MLP neurons of a small language model. Each row is named by its layer, matrix (up: input weights) and neuron, and shows model dimensions 208-303. Each number is 128 + 24 x the weight over its row's rms, rounded and kept within 0 to 255. Numbers have three digits each.
After each neuron's rows, "fires after" lists the tokens most often just before its 100 highest values on Wikipedia text that the model never trained on.

L4.up2160:158101116130119109082135153150143119173118144155127097100119139156113115107113144086123106142151136158134088136154135133118130117161149133137190168165108131099159097133114115126145145112133121121113106113115125126133125059133133162133096143161160122111110137162126147118116122188122141143
fires after: " ", "1", "9", "0", "5"

L4.up518:151140142167150109102148165098097093147130141113110121187101111115134167135116104140132162131152176125123097101149118138136128103078167158144138150134104141077108126101104134134131117090115089134129173161111156071127118155125125128155133149113097089153085124191120123142139094102128072139
fires after: " ", " |", " May", " March", "0"

L3.up210:199104130118110133132067137094159118146111070109153088134138117118141175111129120129151110135128106137142087114128137108170155134138139132105115117140130143149118125130095137167117131105134184096139112124140179154175138097143137140112144093120143142128138171107107153157147113103134099127
fires after: " and", " the"

L4.up1197:100098117134118159088137119109146160074105131134168115124112135091095132134138128145068137117142151157147122144094136094116154157129141135116122146145168139137128112153191147163162152148116113133095123161140126119141150123113118127115088151181150156130150133121123107101169157127116092120
fires after: " ", ",", "–", "9", "2", "0"

L4.up1174:133070109132141116138116166133111119146093108135131112145162123112143072129103152152117113147144133129121130130089126116104090119170131121142120106134117129160130157121128104138144132101159084133119140147146118154168087126091170113161194087157071146155117121144156164100119113125106121099
fires after: "1", "3", " years", "ier", "2"

L3.up2245:079113152131135181130093092128083108158138128114165128135148102100113134138155099156130128157136153108117134179137145097123108148124129128137134148077104140196116135115146149124110140124159114166095115164127109091111140154134089110134125130204090139155112112114143103086135121135140149119
fires after: ",", " as", "–", " well", " m", " rather"

L3.up372:120109169141177099138131129125128125129091133129116158107106159103148123139122142113150129072111108153158118130133119132173140109089101159122089127074102134110164137143159130168145107128118145140087110162174134127155168125141132137134166130122135133168148125094119168130129107144120145132
fires after: "2", "0", "1", "9", " |", "7"

L4.up901:156104144167068158121103116158171145131179150136124126176137122102192143135126112097140137108143131111113136147126104146140099147104150103110115126145111160136139133157095063150122180188182128183122138114100091126142169131114131099174159142126172098092107161109145151117158121095122128096
fires after: ".\n\n", "\"", "\n\n"

L4.up1321:157144111107200108142098148080154073094106133181085113145119141110149125099134129160113138132135103127104138135061108120115110116137139137130087129124113152105113112139158093182150139112111161095143131141109124148129107119106156122118144139151126163108148086153152115100101147077143105107
fires after: ".", " San", " Santa", "et", "+", "f"

L3.up2058:125107160157165179088136156111187112125148149148116100087132127147149114113091118133151140140158124143146089099134127119098140168101116139145103158159118127145129091121146141099188161088114119128134128132143141131156149136134146149124155143106122123109139127156141118160137142104125101138
fires after: ".", ":", " \"", ",", "0", " ("

L4.up1653:177097126125110107131141099129147143124137135133145114107152155170117137149097107142132155148168098144083128094115099120113105127140104127121147103177129109125133085169108131131108128118131132148152115141120101147174156102133151081113116117079123134140134157124081123115150148170103142134
fires after: "9", ","

L3.up647:124161109165098128118137150119130116138091145102124136160141131102132130130150152139147131089127166136135148142179113148139158156106136137155127117083138090125126111124148133162159131150118141108137160109106121128131101111121151152109141140102106142148145155130150083114156105090145172136
fires after: "2", "1", ".", ":"

L4.up2162:117155112122074144152099159120163151090154132100118121114156120091144137144104094104172156132116142125111090139099133104148112132108090108114109143148154122120131148097139111150129089137113126132150132094128099123152127140121116104117114097120130113151132137131124155156167107086151185116
fires after: " ", "1", " was"

L4.up1338:136142123145164142120112136178106147133159112139122127115119120091143152142170148130122124107114153118123093155110146123118173124132159122143156157122091097100077133170096132118109124088136120110132180140136143153152112147069136157132114143159120160175108117112117155139135161128132107077
fires after: " the", "0", "\n", "'\n", " The", " his"

L3.up1930:174153136098137142126134120131146130147126084132114143102153101125094145143151118134156145114097098128096111121083164126172149143131138132131099121137106125143108141139154168147111146132187132146120131099132121096138116129162127147133156147135107121131126171103146140140124156106111128126
fires after: " the"

L3.up714:156138127089131148119125119109168104128117100148150148167161113116153073110135153126123096117143174076127137090154127107151164098148116099114122112143174131165133150113118170127130081115134123165140103103119145071106145166104135111139155109139088180110092134089111119128119142119135165095
fires after: " the", " one", " of", " part"

L4.up976:148103169149099095110130094104143117113143107146148131166118115122132143110162089135101140147132160152105133146121173117150093124157140186095101121128109140147120111087096139144135093109085146118147129143134129154115136109164100129121142129135105137079129103104131127110150100099112079122
fires after: "1", "8", "7", "5", "6", "9"

L3.up1429:173157163144121133162164123176135116091123159129123144104107084149105145118120122138137172077141125115154090122123121151094128114088186183129123132123136116148139103088124110123135127162142130158134121122122136121127140099146144123094113104109129203167115096137117154138138117132119131145
fires after: "1", "0", "2", " Candidate", " |", ")"

L3.up2068:137121144161134097130112099094101140160111183158191074118136091130161126125095109131138152155138122114156086126126108164177098113131136111109128133136125103116163114148151128167163097096123141136112113083129107112107067118098117120102121105141107122122126126136157106126139133095114083093
fires after: " ", " and", " |", "1", "5"

L3.up2167:167144109131151109122162183156082101141146122183109091106104129085166151119132135072107141130133076123145123139115110128123117130138086114129147161074110121120110136152147129142137115134099159147104180159121155120148140112136141085105104113127113121080137143160109180106154152122140136085
fires after: "2", "1", "0", " ", "9", " in"

L4.up1276:114126120137111104179099140126117119149182102109178119118129110140127087119136163115116142109130161114128133107151141158138088157145126111087106111129140134115114158131124153117094138164112127123134131103131157140155143110123134109122138151151103126153138106112132112147129133079089131095
fires after: ",", "."

L3.up2073:109122155177143098146140125107109157116147109107109115125105131131165150107110096134136097152155112153103074112111124134122149129123156141089139098137163126156131140149129132137124071068135141118138099147133112099098134105106121135142132094190109129149147160170094127115060144143126093123
fires after: " |", " ", "5", "1"

L3.up1421:114116134114091124086109148170108157117135101148127095146113163125070115142129108133141174147127074097138121152139143129113136094153147152108127134121145149131096168145138140119140126124092144126126126170133176123180131157163108136122147107109096102102143134153094097155128107112150085096
fires after: " the", " The", " V"

L3.up544:144105149138115138141124109111158140135149111131126146138147137101116116099168101136113124129123100185099122128140177103185096088084089146123039161126093153124113165134111123118151144100090118104115158126114114135105112141117184120131141138121093120094142175165118134116163119057093146113
fires after: " |", "1", ";", "2", " ", "0"

L4.up1393:134159118120093165132115138129108138145112164102104140108097137081164102126100119167172152107160163147181122103150130098126146135144131082105133107074135167132129135091147110132113131164120080132127108101127129131138120095120148112117167146140114118139163120102126102117173106115110142107
fires after: " ", "2", "1", "0"

L3.up1986:099148053104106120129133177135147129125102126140127109129133096086172117107114113124119162130106158147108136097142108157133121165119130099148072118136107117138168122117116147149118168137138082104089129129149125059103088168119114092128098109145130136123128151121128141121144119182125127133
fires after: " a", " A", " one", ",", "A"

L4.up799:108153123151109127152125082152121143116097151146112128089172121153091134123117069110120076117145140137141114082104095079073129160099119103094135117118129143134172132118146107145132134101124122110099143158153105127121131139142091104116117099143161169134098130155145119169140142113146128108
fires after: " ", "1", "2", "3", " -", "0"

L4.up762:141104129104095104148116116055168162146127148122130140105159109122144125163125145141121131148140114129151075117062132094124153122100135086133147129164161160169161118094094141137144135130148137108120137105127122128141137149098152115109157100128175138123113154090141125116126109099126123153
fires after: " |", " "

L4.up826:131107108094114131083141126101123140129150145118107119140120114111117185095169134163158147127149130170107130106123109108109149130085126173121131174142147137120148134123160137126121111134141149134153112137092096113135169147158136147090126156138169131141118091165142128114099137138131112142
fires after: "9", "8", "1", " ", "7"

L4.up720:134127115159152157117179076116129148138155126101126174095094132115097160135070145140082136122107103133136105117129152151140141133105153153130093122122113139160153151126148159110124170154145119144134147099143143119118140129172180107136159134110159085135160148147153127146119115139081156141
fires after: " the", " ", " late"

L3.up1609:151093113115116128145142140135129118134091105089117088141116109137112109151105150129128098156068068161165121149091156100155104126143146099099158114109125165157124160119145125131112120070117159121117150120142129117163111111124158134158098161180150107112111141140149141135165150107117132115
fires after: "1", " ", " W", "3", " (", "2"

L4.up847:115087153097112133098194113145109145115149138119169098114125132139094191148155142136091129122134153132115164100145100108121143074124129141159151135136097123158105120117156122139098104110150139093141103157121143139145102135125114107140181153142105144124133112103125126159139138107119158152
fires after: "0", "1", "5", "2", "9", "6"

L3.up680:128125155137134091132139128093125120125158086104104115145142130173137138130122108101135128117137072126122124137105106130105133143145141101133132080124158140166101141138145121083110151109150121169121132148074133124099170125092142142122135147129153110154164111169108134102154164114141100127
fires after: "0", "2", "9", "1", "7"

L3.up1836:141130132089113143160151141111152109123141124124159140113149144160107150123112143141127127148139111169124112137114079152084114155100136122074119160142140116118115111137149139115109128132118166121160118140151174137144114097139150138141128100090112124130166104161134144107104140139119113135
fires after: ",", " along"

L4.up1842:166120135168126143137151104143086135122145106154150149130154151149109112136160119093090137173145115141150173158141119149132110130104108118166079129138126122138188131116145099125122170087126115142098101132111140113148138100150125125136121099124120158121117176147109163142134164143152165166
fires after: " ", "9", "1", "7", "0", "8"

L3.up1967:080142139111090152152130112115154155177125116088120129121116128124101082139124148150127102125139112146131125100100140137101139116176178141100128104130098142144164101121141153151120081141097123120128123123114157145140128135129099131119109140099088087129108123152121091107128138094170142125
fires after: " New", "2", " the", " "

L3.up831:137123148126101115109119143156133135100135105111149120132151116129132120144152123151175127148125122161074103111140147142149119118099154121112162138132179117152148083139131094114130117158121158184091146125077151092088145134144127107156096134172151081140098149128115148152108143104113117157
fires after: "\n\n", "\n", " is", ")\n\n", " |\n\n", " was"

L4.up514:113106123163163119166108122154122129133112115132067119112087080140086114122133162088147097135091165123113127103108144161111125118136157129142167102169133121095153173126149123107172132125116102092102111120165105168159154118114094115118128140116130127104109146128127091182153121132163182137
fires after: "1", " "

L3.up671:134104120079137141121082167140153129137147149128130175148140134137102113122108204165146140110131141123114134094111165085130130101139116109119098156120137125171135135075186163149135109101121138182107102136112109123073105125117128129111170075146089131121133111144123119150169120128108111133
fires after: " the", " of"

L4.up188:123137114103159112124144086116116107142124115141094136171133137112114100145135124136102126146149095158107147142127142148144114126098148053120107101104143116131095155115159137146125077144132097102141130160126121144128136154119122137136136153129162148133150117113143118126084106136113103116
fires after: "2", " on", "3", "On"

L4.up740:098143103131124100185129097109094124106095156166115086117086127110119110128134200089099106166116076130131093156101132125103152117153121124161147087122095101165114174126122138151143063129147110097111116136129173156162136159132095147065147144129082137099135112126144135146124125141117119120
fires after: " ", "On", " on", "2", "1", " On"

L4.up838:132084113120138112118153090118097109104150101130125141121138139088048123132147140115149135115113134113146113098153147137150114139166108168121158105164079080158080095099124171111114079124121150091147166128123180075107129141136121125111118145158120123065135119113118122124142171117110144062
fires after: " ", "1", ".", "0", "6"

L4.up1248:104145120132139090085176133136126114139152104125171121116134135109160167134151099097144119127148149173096111146123131146132113183101139162114110096114078197121108125112117164087146126106110129132161138092094114120116130102127139128119153112119126093117129123103089156130130109098149178129
fires after: "0", " and", "9", "–", "2", "3"

L3.up230:165123104103095142072125109160092097164139107138136139118101150167107157135158141097113135161102139118117165110110117104151150135087113108110143102144145120115146113181171132149148123097118113103149150167136128155096122115124131145087144159079139103151114135124138125173111136076131143108
fires after: "0", "7", "1", "6", "5", "8"

L3.up483:125106131127107096164132163125140146055113129141134147147137091119159160081112152115109184129132150149120158136155117085099136107143106097099117150159150130115151116124124148141123147167154159113112062124153123123133143119161149077106122156136150148129155117103098171125120145119080144136
fires after: ",", "e", " –"

L3.up2111:122132154122108129124097129120139089143192154095146146144113158153137111120126125188125105150133147131109140103134104131100137089123139121127094126135118129139098102141135145138110120093177128118132152145135159136127128157127157152083109123107106129116146161120123148144133106150136173105
fires after: " |", " ", "3", "4", "7"

L3.up1878:145142156098142143161110112133137125102081140131118141136086099140148076108133080082139123096137164101113093098117108101130119113129176145128115165119134160163147112128093107138127104100132074134128158122133101146102103147100118150158133118074152098170135139136132144119146152084131148144
fires after: "4", " Apps", "\n", "2", "5"

L4.up157:132139140168117131098139155107120117145147086148143168187142122090141106157147150101113118148151147102137130098135146111099105106099156134141141134084117108123115136134155129143158129114147130117158087120156127147117081134143140139166149155113125120149124130166133152160111137117105109156
fires after: " ", " a", "1", " the", "4", "0"

L4.up1927:133121112157166128133090155149100135107175143116148150145100129106137128122143116117127131120152128134124132102156156123121127178104121132162159181136130100104147099157099150123174141152113124078189148173135116135131148135101143144127110147137113112156125110148131128174165108099084102122
fires after: " ", " |", "–", "6", "0"

L4.up1076:157120110108087099121106124097148103081112141088147143130092125133146108152143131108130098174092110107124107091107099120154131182106145123112128136152144123128153147131136158112107107119136094162171137113147128134110177075112147137121178134145136140173107127117121081144117101147155133162
fires after: " ", " (", "o"

L3.up665:162090086103104103130066127120115110131174102096173156116114098127145145128095126158144107099120165142152151072118168132118112118116165102142125102111148136123095098141152102108084140125111178124115152084112136130194124143154121095131145141149112124135145122145135131152165110126145133143
fires after: " and", ".", "0"

L3.up2123:081108134115133084154095103115161186125099149123152145111152141099160087120098120126083152089141159114111134120099138150084134156122097129173102111096136139149141141137113148121182122093108130149167170115083156127126105174112106075120120124143103144117104136161169096153139076141124132143
fires after: " (", ".", "2", "1", "3", "0"

L3.up2083:099086072101074144138077140150138116156145125169197143156107114128126111141153188088103138104130126105125154149094101101114124120100103147115100136183138151170148141108115110160144106079154151111127139131139106125141108148151105114135104154162138133164145126137093136137116113103110081139
fires after: " (", "2", "'", ".", "3", "4"

L3.up407:121130147094139117138150112096122129150138067106126115130115161129124122142147089084150146117162131152106142114145136088106082107111135112134063116109121098127171098153142070111129092150090105132138127129115121104131123091163147088137087167105130136095104130167104107113119184158085117112
fires after: " place", " |", "2", "0", "9"

L4.up2178:083113122139119106103111111186143077120136131158111090097085132121145110149121159131105153091159107138146184127168146101120093122117057142147155118141139124120100181149139111132128222101130137135102156176131150133168135094133125132142160141080166156098133117123074109125147166133088089106
fires after: "9", "1", " ", ".", "-", "\n"

L3.up1082:154132149132142151129103166154146152107149148132076114101132140114148153097136133151120168101107117156096154141144168113155127168114106106108122141144114155107126104118115109133163166100099106123131094107174117091107097099095118115116093146156122160134139103111121126121141142134112140096
fires after: ",", " before", "6"

L3.up1384:145133131108112127134130104132103145129123134163097095120142113097126163133124124131092132143139132110093117148175156115145145151151141143102107089154129110096139130135107125117153147136153099135093114168101143100112104109145154132099175147114115083153131123110106140183148125114117120083
fires after: "1", "2", " and", ".", " ", "0"

L3.up1347:136159109114103147123113150133119158141099132115132115133135160163129135121131153153158119072113130134116071125133177125077147162100113124103112148145164154099150170129168136148126176114168137110114136124173133102111115099127106150131156139120106139118134129150115134113103144128107161116
fires after: " the", " ", "'s", "2", "0"

L3.up211:184121104109129140152136148095126128111135146155147091144233144144148138098140176091107131143134116105152185139138155118102139104151130139115125114131145122107094134070091138103090126117160115124094123120172091083128151128134128165129131108127149133092142130129132160131164159161116094112
fires after: " ", " (", ":", " |", ","

L3.up1722:101164123091136123093066136139123130122165103117133147131104102084148146101106140102124129122154136085079121139136125117134134186130182145146137124150138164169168121138142157100121101141168125147137132122195140094107145145136111128138111126164149136148164109150148128092097144115137123134
fires after: "0", " ", "2"

L4.up2121:143110164144119111194101144140130121189134145111123155094132176107095194142132108111097092147123109129117131092093126155130175129066099144135097146119159106144136164134103093147167133088123136136115092125130103131159093104120117152137134134142132127100127170144169142132108148165131097129
fires after: " |", " ", "0", " —", "1"

L4.up458:122122123114134067098149145153107147104152132131068144191092118100093103111118158104108118129123116125137162077145116150064155102157141136150116130139157123115157137141164124111134133111111135104071118120149123102095138105120096096143123121136160117098156140128126140168122125137159165147
fires after: " |", ";", " "

L3.up52:167171136121120135058181067076197168130119129158184171127147156151156096137149169148134146113134149090112125145148134111105146096143091111100099148092106129117142133141140125116141141130135184108142085113133143113127124119156157157141123075129116158085136124136144149131100148143110106108
fires after: " ", " |", " %", "1", ";", "0"

L4.up1243:112151134146108128122127138092130129100090125133080160146094135112077080121115115146151169094092153131121121157151094138152161120116134129132127118115138153110111133126111187159114128126146111077150149168092146149135106100125140148115140093156100097108105128165135154112198130109160121157
fires after: " |", " \"", "|"

L4.up319:131108140130117138116113138107136158086162119089121168087172134152161169128119144123089143105090128124131102139124134107144075124158099150123092126150102142111103091099133144141147158122107159151131127099126124115143097166110116151100098123105119142155107124117186149124157131113170153105
fires after: " ", ",", " such", "1"

L3.up1614:098120106132107094071138139127059158156151098125128099124134146119099117187130139096152082104128101139145145148112115113150126146107133112104136107129123114122115142142139107120114078089123102103137122145089093133160143171167134082137164139109112104108148139121146151132150156090125140121
fires after: "3", "6", "7", "4", "2", "5"

L4.up102:182141159134091143130109107118102132117131157124119118150109097106131154125087116141156133112148078161128140117132142145088162142064135107125123177157149128115113110083086156090121146172129125134114137132138115136117153174084129105092106150152127148161109117127120152154112149105162153137
fires after: " ", "born", "2", "–", " June"

L4.up996:144147104126099101150159144133107077132149116162092101095162114115090127143133111163137097134131163134141167104120188118130109127124145098127130081109149117135112147114127147139129148149118148087136157119143121113080145170104124096103156131115124135125106118099122134117126147130117081120
fires after: " ", "″N", ",", " UTC", ".C"

L4.up1578:101144113099149134126077138140141145151128131141129130076136122147126154096157118119121125119119143147094087129138086129134099140131102149169135111165109119150133151154134114122127124144110081095145127157091147127135139117150138132155092113153114136110111133149109120132130135074120130135
fires after: " |", "|", ".", " March"

L3.up68:105126116115114155121100114119141128181160150126124165099095130134100126160131164158121117169107119166097107154122156134112120144104118082130088125160119115117095135122119081069112140136104103119178150116111139136121151098121084141102107153144135127123108149085112158121169135151162107122
fires after: " the", " his", "|", "'s"

L4.up210:156109107148144139099168153095103194161166108108134147143160140133122093158141097110158156159145156107085122122151145158093117143143106148138137146110137106171135154189114125125081108147130130094105088124114109110199131110165112130183150092127148094154139137167108127133154135140112096151
fires after: "9", "0", " the", "2", "’"

L3.up584:147146121092138125117107135155130106121153095144138132122108138081131147118117173102124165089126087131139185120145132129137141126132113154105135128136150100136101182140150165099116159116094138088149147111176098140140134089125163144134111050115128167149099150065115161119107131122153085146
fires after: "\n", "-", ")\n", ";\n"

L4.up1586:130140196137113085118126145108149086131178108188196111075155121146135106105136110136135142083151160122100137191103157155121106149117092176111162116113149122129147119150114112108159122095168143111142118105095135155142174122128175114129131125108148128140075116092126139116141150123128116100
fires after: " ", "1", " (", " |"

L3.up1121:114130134165164153155110126087097129136146117139132118175140109108118138128134127123134113075140140119140111154146155110169114135126092125155087123160119146145148092158129142121133103107122136121148119132126158092104110146115169153130140154144103096097117104144109146100128161119103124119
fires after: " |", " ", "5", ";", "2", "1"

L3.up1844:097133161180093127186092130120129113156147131139146119135130150126162122156154182119080131161134112126150096171122155109125094120099162133165117122152163080121153123147135139126122156180136153101166114101119109139158087125143099128125122126206171115137131135137126129133126091135101109085
fires after: " |", " ", " Website", ".\n\n", " votes", "\n\n"

L4.up284:169148177133120142123095152138157115142127116106109125115132139120164158094156145141116124118124139130102135122120074094180151110131123100111115152126147158156113054118125126133146171135103136145131146088135121090110142102096137085143119135166169124163134128151178145097145149110095128138
fires after: ","

L3.up1968:107096102150096154164143124110126091108130099122171107137126118102134152131126129141140149127102155105083116147145115143129136132126133146140105142138134121135148129119115099112195123148168123115108105138129148108077124090177167145135164137162122150145136125064118096096153089122128093101
fires after: "–", "1", "2"

L3.up89:130109135123129110116123103101126123134170166100147124130111133118095138140119129128098170129140145172144130144116081111108145112148113138189168142107111095112137128126105155150166144124210137120119108111123136133118121135135113108154137148148133106142115078127132147092075115159134120141
fires after: " ", "1", ".", "9", "7"

L4.up773:148145105131162164139134145132123150165135162142159150123134122104149097161132130112114136131137103140135131125095131123127157146108110147140147154112145100124115170174113141148120149113124109146142154156119158103127144110153150102103101126151125142170165154170100132140109095125164153115
fires after: ".", " the", ",", " The", ")."

L3.up1268:123067127106100147141122174120150147109167140151163111132119130142152115128130094117177139157121127119130144114139171133135117120133099156118142110116133117114098164125096099114117109143099129087115112140095150117125127109120129123114149147161153123157067146127165152144133172132131136109
fires after: " was", " were", " as", " is", " be", " are"

L4.up1258:079078111145133142130133131123083107107162107118107094131156095084109127151131120097138143108120141103103142161119086126160123131120098131106125134116143111133144075140113174119151139121125153097161106106153106138138151114112138094118156137180149103163132116108129117106177132141115122109
fires after: " |", " and", ",", "/km", " Writer", " km"

L3.up796:142095129139093140142147146143148150143140168155123133096130161164152140108125099112120162123165102142143135138150117071088095130119096104179156170130126107148124147156138135089090096154164152141130132116146140160150155102149146114106133126142107110144126159184144150152157079105131129113
fires after: "0", "9", "1"

L3.up1643:161143137107088130125132172117098091103153119117124095147149145107125161116143163150128108142166156146133132125099111133108117135101145136130099119163131084117143142152136107092134127183130093140099156121118147106174124129170127109139113162090084127139120162148131123180103129078109190121
fires after: "2", "===", " University", "\n\n", "–"

L4.up994:144102111113103131125100158116118074116112116123136116149097136130167116104127124096129114151124170140090123126158118144121113144116071074118127124133185121149102134115149128121155149118112138123147127139127136136096146120087148100161130126086137079176082087131164149128113157076149129141
fires after: "0", "4", "2", "8", "1", "3"

L4.up603:105104125126132113157143175126103132111100124125094116114102084135169137129116069132115148120184127151074082105157110130089073123091126111180097143108145151171162133085108102133086119115096130129132126122092096137130108121101161135108125109108130167146114118139139129147126152162129138109
fires after: "1", "2", " R"

L4.up2233:092119115116135100150144100189177110104163115106130106138151127134151127143119109116077190152128092173121097094155160116108110121134121141138148141124106127093081147126166134105118164107131130094102150130137125090147127114123121097147137055170151149126112127104131120148162108150184153139
fires after: " ", " |", "1", "9", "2"

L4.up947:110115147116175108120099144115158140138164105107133145119111123139142090109139078146134119126121135104167142094121142179098186119117150135139085143119110141097157131122149138134091154128122151100137127143105172127134132093107162093123079148137153142098123117085133150187150127120172096085
fires after: " ", " |", "0", " —", "4"

L3.up1727:111145108142117145129128135116113114128101121118117109147129094072079130094130090117118136077118150139099119095117108118083090114134121109165159091145160158122179148092152128125113163156097147168151133132132108156156101126169107177097172117103106157136139146150127122117168176150136099112
fires after: "2", "3"

L4.up1775:149146155094127064092104083148154131094141137109136140091163153124151152092149149146122134134128129160132129137107156138120110185133109126170139151147133142137135111126146142132175106080142166104107115128169094160138126125134119090130150117122120109092129132117135072118087059112177118111
fires after: "2", "1", "0", " "

L4.up359:152153138142135100153105134104130143113111117186128115106122130144159124122088099106128127142133082098128109128099139125146124098129149129131135139150135142144152150116155131154128132154125114111100132100123124130106160122119108126145094120127125181157089186174112158162126125096123114137
fires after: " ", "1", " the", " W"

L3.up2140:093123138123128124130145073130111134126101157143134136084105107158091101145099150132108102153137136114109126178142107145097131138161178111079143129112122082135184107168160109119140122142145127132135141113146177142139109083134124102096143143103114135173132127122096117162125115133107138133
fires after: "2", "0", "–", "9", "1"

L4.up1179:127084118138117150153134156134159117107139131091089118121155150136125122148191148159135140154102132138134136164141117112131142130089151124129162127131173112138172173192078110106116148147138140129172114117116137108152129108132131125131115136131151133139104152155107132145129134122103106130
fires after: "-", "\n\n", "==\n", ".\n\n"

L4.up178:129135131144163169103163139136139114115132144157093146106162133168116094103129179113119159119083174145111151120112161105101120147146112152112106141156100145144131097173136141123108161149167110130100099107120167081139099137098122091156137101102142057127118136131135146100181115106121078141
fires after: " |", " ITF", ";", " the", " for", " "

L4.up392:127117132119139137123137122157154101151149077147156115168124129123120116192148093145146165164164147120133169161150129145135112133103110093170167136127127134146103104088131123129120143113131152124062126133133129139170124162157111132149151083118113121113097107108098134112138121098128122094
fires after: "9", "0", "M", " C"

L3.up1288:117097136115099103118123194098076147109113096118156134104121158106119149143116123128142119153124152138096149116093103131125112125122133132150125133146099108168129133065098141137139136149112100165099132112157138134139155111121137148160131136157111179157094165116096097119153103079140131115
fires after: " and", ",", " ", "0", "2", "1"

L3.up1525:141139170139114138155138097136115142118112135130104117113070111093190127157100079107176132124137142143121114117145087112185108115086163164143120136113088125114132120163123148125133146140139110127133118144150157149114136144187147156100146159124127121126112154193123147107100140100171128160
fires after: " ", " |", "|"

L3.up1699:158157118086123098132177117101140108154154137100129107159104132100114163107142147140071118104166144157142141140115116135113105103117136176123132093128126176152162091165158123122053122117138143122127123148137123140186137113098102127155155132113149108171122117129074141164091189199143112127
fires after: " ", "1", "2", ")", "9", "0"